Weights of a small GPT-style language model, trained from scratch on English Wikipedia.
Architecture: LayerNorm before each block, learned positions, biases, tied embeddings.
Training: 99M tokens, 12121 steps.
MLP neurons of a small language model. Each row is named by its layer, matrix (up: input weights) and neuron, and shows model dimensions 0-159. Each number is 128 + 32 x the weight over its row's rms, rounded and kept within 0 to 255. Numbers have three digits each.
After each neuron's rows, "fires on" lists the tokens most often at its 100 highest values on Wikipedia text that the model never trained on.

L2.up182:150112109161136123089151140120121167107144148070091142148111120108101110157150118128064103067138105184141161144083142136117063189088127187114126185156116156118134180196145124195102119173127174137182121137102143120133092086102067105161149152122156098195143117114129114100112119119169068083154107174172049117084124060115140184157152125162171137122127132173114187108108091114065098091145122147118114140118151128162112163089171128133097141098150098158131159109061118054127118108159170
fires on: " ex", "ac", "x"

L2.up12:190147145162102121126147097141139122165135150107111089095087105175157171122219157142137151119109139195143129141129067067154174101055115148125145110107065156146129110140157123186114182138137158107151141143198103124138127115138154127158191173115184119105143076134138130106142091163139129115098085118147106162175094113127113120130154134163161217138086097119114088076142108146090098110066158121120107095137170147107130137101135106190102160043126110114098128103085124042106093096140072
fires on: " |", "3", "4", "m", "ac"

L2.up433:141106114120095102125115163193117132149105111141087158162149106115151138153147123113150105094189118155131158198177146081099107116130097177132088152106125153116127084153147101119118151119117169091163145153103121154167130095059131103090190147118151124146164174174172097160141160198186091115136149134093145120150178177104158104108151101173164145117054087057130057084070107136127162175090160145120087108142106121095142093110078165125104105115193137102122131086133026142152104087142146
fires on: "at", "ate", "ub", "f"

L4.up592:061054124085139135132203099058108188140131112103148115087160154130111067081124110134146108165115098145136103120128088153171121140193139178167138136149124071108124157152135143080125133189165154120110147140092162165159126137117070135204102097127106145139097080101186080143144088134183135190114139098136153080117087126103084125125120099135107113106124184127152158148182109074140079109158178172172114100160108135134116137193118131175106130117207115154075116135104146143115105109068128
fires on: " L", "L", "ain", "ec", "J", "N"

L4.up602:206162215157136156146192174111096119210101116116142084117169109087153165171151147166156131163126150094143141118085127108112161109083135083143180083095087144152124139137076097146211062133098103131122113114062161120058163136096158144152158069131113099157091120107149174162150134105137164057131127111119111119085117147143115109144097101118126122129088155155126150134128192137061151137179163107162138145158110094086089118111150104152106121146188100129135095111103069146136069151118120
fires on: " "

L2.up622:113167116118124193149130188107160127169193120192092174114121085110141081122141121091118090118140107086104129148181110164053072108149138158090152160153172131139173078133148144166145162144040138128048062122134086155181145126165137066108104157153114143108163149143140108117146118132160127210149146132140156118164073072079082119117138119142133162167149152140106059106072158150137085105099105154073150131141129149112132119129083108119110094112128163162114121115159160105141109186069135
fires on: "ation", "ion", "ive", "age", "ec", "ity"

L4.up623:143105130149208084076092143150071122101082094206051146132109185182121201142150101105120105126142070136151029166113109132132110134127171112086120145029142136173070146139120115129158139162146091156110167166098117138124115100128112072102151104137098139167119150202141156127108141162129128159118128165148144177192121146169127137154127110160107122158125099170114114178154102111123131180113135128123138104165142128064101112165077110108117092102129142114131204129145098114128106113060146
fires on: "am", "on", "ear", "all", "l"

L2.up324:086136144138138071175139147147137136154218126109177158156057117131100133148095166129130179131150123143148174132162136112123134108085088185153110122145074092093173106124181108064130166113121207113085150115097124130154105132141091083164147141130139148105143155101134104102098084133056163095167124114149184123177152070126163115104129093128154178151101121121100163094112112141116130119073065124113129103180058112093118125123128140156110090094092160144112158128199122135117206088101214
fires on: "id", "ed", "er", "k", "A"

L4.up362:122092098110110096128112143164099161107127149118141147111144160157151156118142122109102151133062116132161174141068082155161168170101139074188111136124103134052112157115140115109084076087134139164050126122139164132165149136107075099059113111147141080065144105067194136100136114155119186096102125122173159108140136168127112151093191138206126162071105068128096092155164154089157094146174170136119146192130133076130145136167145101106153105168129108169165126087197145088126111121147152
fires on: " Y", "if", " al"

L4.up47:164166134097147152074140084169105125105188116105175132117152094117085119084165113163157137100171105101123122112156083134102095175144133186098135124101135113097125129108155173116114126099126082177163182154140120151094157129178097184114131100164114100152076135130114133071149138063076102117105130134106098129081117143167151160074162098158173110125117189122179111102128158126121066101141147144099154173119199066155123125087171148145128027081148182153160106143169101095085195127114164
fires on: " ex", "ce", "s", "ed", "x", "f"

L2.up619:103119110155142169106094148204161152150128138174119138142157084146145070090150127067117119097141166139090162165153078059084127108207115129077079096119155111133104115112123126085082095120129130103183153188163156147104105154098081128185106114175122117188091129080149137101091065130128143085182141149118159155169161081124122107155077096147171158090101135126165148139094127137138093085099142122104116201151121128147137108107161125126156161159170125135112112066060129133156194107097190
fires on: "ab", "ub", "if"

L4.up471:126142239150125113159089144092126118171128133084158123151156126107143108129158092115115121142104200126094113108122146112106119146060141129096196077145141148173117163094081121097177104114161102157197118119078096142090093183087159106127130155122057164105078188080179099113145121124143148105120122119121064129127156104104159118148202116089121063103134170094150120134149173117162154147119086200156115138131119169137177098136162070120144135120092106127142092117153102165145046148126161
fires on: " ", "c", "z", "as"

L2.up223:129095150055136132150128168128045191175128096176115200126114130129094098097147110125157109088101121144168189152153140166101152106097140090109115123079103135131085133117142107073127169197143124066107184200079083158159119096135078071109141165117095095117152131113147149132206143154105134079126121114103135091129110094121132144133153078173114154139108125144092127150156113114143153070082126193118110133157149123129101150193089151121188120145119104084096140102138111113168216122109181
fires on: "ill", " de", "id", "ia"

L2.up61:130092174117098158092160151140149146160113095097168141025093199180114141129110135224107149126135157104126150070146126067133135126150101124101118137118157141126150047087109155115160088114161125078132152162170117102125140148104104164168110128134126135067137145086105140169094117088134128151166136083170137148137163087124186081080153125174125090126082162080140131127080159126085155186104099140175109079150175125135156103113077184088142102100115156136113133154113116137157180058079143
fires on: " B", " b", "B"

L2.up560:141093147120068077114109089079123105132122064094155131140115083154091087105131112135102148132149091130114120117152136101134122112116100105126116124116099113156179105186165105124148141182217133141133156138171143172143106158164065082092135079129189117169118107063137100113120122171168184149170116196167158114095139161131133084089169150101113126147068123125139103131122131102085127097097086115082189160191117189206180134175144140104159101118161169132159079088095187111150106109163115
fires on: " N", " Y", "j", " D", "+", " K"

L2.up171:164108159110136102140152173132138111101158089134065156100149130137112137148074112108114174108133160080120130113139115136098118100168141158152099134174187115059090137150210092169117113107105167125096170123108174101089147153142125093170110179194157118112101119189167104109086174117108168076135075120056104089146105111089148135118147157147118123201127187139173084168129144133100163164105122124145094131083142114082160154069146101112143099171139141123140184164138069203107102078106076
fires on: " (", "op", "ord", "re"

L2.up594:101147098138095083095162146165098171137201126202173159131123112141117087109065109129123132159101089116151158113170159136074080108154094164092110117185162117147072090137159177114116099162114190074131178143138113055153102131123094122176173181099093141120130117081165168111154107185089093096107176141148155124176094148140094139095164116147146142157098125126105101133105131157144117152163089161187108128182111145098088170105122138128172065076138142098147069107112113059099130152090136
fires on: "|---|---", " for", " b", " g", "ess", " s"

L4.up541:128053159108093151170192161115100102154142136158124186123133204103144104093173100141123150132174135122160157144092169039152122121133139126168108113130114119140111159120125120122150178065121157165088155135100143131161067075138127119122147092153173178164105150128133136167130127109128105137110150133100153076098110109076162095125131151083146090135148095170083196123126127089162200078160095053121106096133142159152130073140094104120135170118217105103078151170128160061148102176124128
fires on: "an", "od", "ard", "ot", "ld", "y"

L2.up219:110168137138101132129118191156086135093103105108155139099120182118097101044145169159128103123059101098124129134157102140083161125141137101146118171075108138138176162137105075120089198146126139170210180105139120103169120117137105088120168115094121137118086113182076116119212134205088120164182158170124097155128117181104150066112162065088129073145144087190117182137123181111106148120162141090144101079144130140132096104155102120124144155165136078086129138151156134151091133099128115
fires on: "ill"

L4.up627:082116119116164104115109141144105076108052097135103128150102118078159160131106090143101131135114112121107139156171126145141168098177102167128187146096112051117130178130104116152108138095116130152116184103162133179043168114076093059105110105159112112142077111058162172109177119108159128118168140162103102099131114155128166084182152127148145149151086100142097162131140178199100188107103126117101149164111122115152134125154170161187103159147101101170076110161093111079164210092159135
fires on: "id", "ec", "ot", "ub", "p", "iv"

L4.up497:141141092107170100111132095116132145023142204160052159099096139150139093103098185072124141119122129091150158162202095161120184153103109145127126091084160145128134162118114097131126112053099144144149124134133195025152104098150169127050108125093184144086184142157131101140092107142127126153174084090104132148103157171128133118136088136122152127119111164102113108110118142121117146130194119080124137135126117113122095097104140157168155099134153172183145113198172119117146107145189159
fires on: "\n", "in", "F", " F", "R"

L4.up182:120110161184127135172109094172082099143116075097126125181188130138152165120115205108132135139067100114145143132112099131132091134137077102161173167108113129098100180104109180151117122099158142156114177114101061134148059120117081058132130131130154147143115163122171167109110120135128070072073178111147095134196097138103085120133144094139161116121084162106174144095128129168126127164169080113181160106120113191053116112140194135141093129160108142091085150127188096105152121086187118
fires on: "er", "ig", "id", "ed", "h"

L2.up68:045140108181116078072145181145086129132113100090151131113158120084156132107147102143119091147122204083143091071143087105078120128106081180103104135108127113125073191148110123168112070093113108104127126127112139126113180174167152132168135051107187110120117158061106160198189161102158133090163119139192133197128134178122153105108088155129178107121122127133117135132131171126090160146080081108141136180152146119176167154095150114172143152112103157136167153131136132147121085117096079
fires on: " (", " \"", "[", "b"

L4.up617:168057149104117135119129103116057147202203134132142132153169151146134148190100148075095156143146171128106152104122181100104115053132130196123093154074143140065126127053067133164148131146138117181160178111101101157091173142156087096118144126160137153129122129154096142146175178079037088140111160136165149098146073102140141103122143130148109168083132170098131133188130138127106140100105120131138134101131109108163155072166165119134095137075086167134137113099114083139067098158129132
fires on: "s", "os"

L4.up565:105092127182064142112141150112066143119113136138073159146173130120160123119129113162118145137108088130091125095110166172108112142152076220157144111094091136150109109133194115158119105133136135094085126123084154096104180148157169133151161117179146128172140199133063134074164119104029189136143111074102143124170137141070150146134114147146138156098124074134129166084094131068179123121131108133105114099103192137170128150143120105082193147149143181170094124163135114161132105119058081
fires on: " ("

L4.up203:160127119140115094120143122118030119153180085094122191146112108123172146149182081124130131116081143123114133108147102073104132069104149152123116120175147117086147149074073127193127173109139127141170066180126100114114070094048173142097170096140109120142130050200108101157157118103127189099134170139166077143115177104134142141097109119162112102134073152130110142104153112099106123157172147112102128146139116137157100110165051138179195104157129137187152172110142167129127173142160110
fires on: "y", "ust", "ud"

L4.up142:148061094128097158140106134128180111123135108062158157093157102177120153138142122136137122178125134108099132145107138099121181203149142085086115103165098133103143125164122162118161142123116120132072216167129115094093090149142134165097152117102101159128161083120125165145175097144160139109126204119130148173153138103126104177047116065139183166120087070128142103108166131101060083120120140161133122061196109092107078141151127127098138177195087131114154128105085202145131117144133076
fires on: " L", " h", "X", "L", "er"

L2.up525:126146121070113145107101149171087125123078106110134190119114131148132101034176157170127163097116157090105114156088163103146094060184111082156190099156138113153114141157146131129125186118168105186083126100146108090158114084159156120125143090155044182135148124138089165150112027124124118154132143158156188160124095175123132109112104080149131135163149101139060153134166127137143082161137058086148152140165116120107106085182135138139144158120089139174082163135156127177099115105104131
fires on: "ant", "art", "ers", "all", "ort"

L4.up139:142095141115134180097130146027204126163163129094110129114169172073126155153181171147098119144115149105114158173193196132176150143139102096104134088120104152099182137094075134171139142073125156111110124130144107126145117102129130089157092121179166114155155111119170062160088125124058125102171171096103128142094127157177071124149108169161150098120118108162143101064143123133152129111133101173048082091094148074152106150099098096121133098172170155107150097098164107161150122170136157
fires on: "ation", "ate", "ue", "ce", "^", "age"

L2.up139:147108089129132118147121146180126135126157098158147152096183128122110154137168116127181078165153137052132075137147077124064106123153126125103135164129138064142128128158134100170130156171167092089138168145113173122125133139111123145134147116135135074073077141119096154118134140161155181171129146203158218107141190157142057054147123155095095111146048132148136164168114114129159108123078122106049088116132114079113106104129119130100065154115134117086153198086167102169096152128118168
fires on: "all", "ation"

L4.up259:127165103131154132079096167122087142143139134076131133101212115138187093122086123154094155144126203077141125116165097068110218101090096104119166160130127132161057140145149127073152106119080153082119197101123151086143136174156176170154125114146064100147107153097115132118104104106125106145090155144108141131051165130099165142081115152105180146081111085161117142133166161146140088082126106131166091103122121133125161098121161126130115129126192105225127090086125187131144128132155164
fires on: " "

L4.up482:114113124092153107056152157175113133145111146157111156106128165160141170078129126153133124131164038079130140116110079176139086122143138124146143097155137133146128155132136078177108144122145115174091125140083134140101162158125085114121126126139078147100087110107099197115135150093149085121118136143081152121134183155209125095133123154161162151212109099131090111143119115104052152112183039091063113169121173090128096187156180117158086193101130091131178157104181105118158146114084123
fires on: "art", "ard", "ort", "ers", "ear", "ig"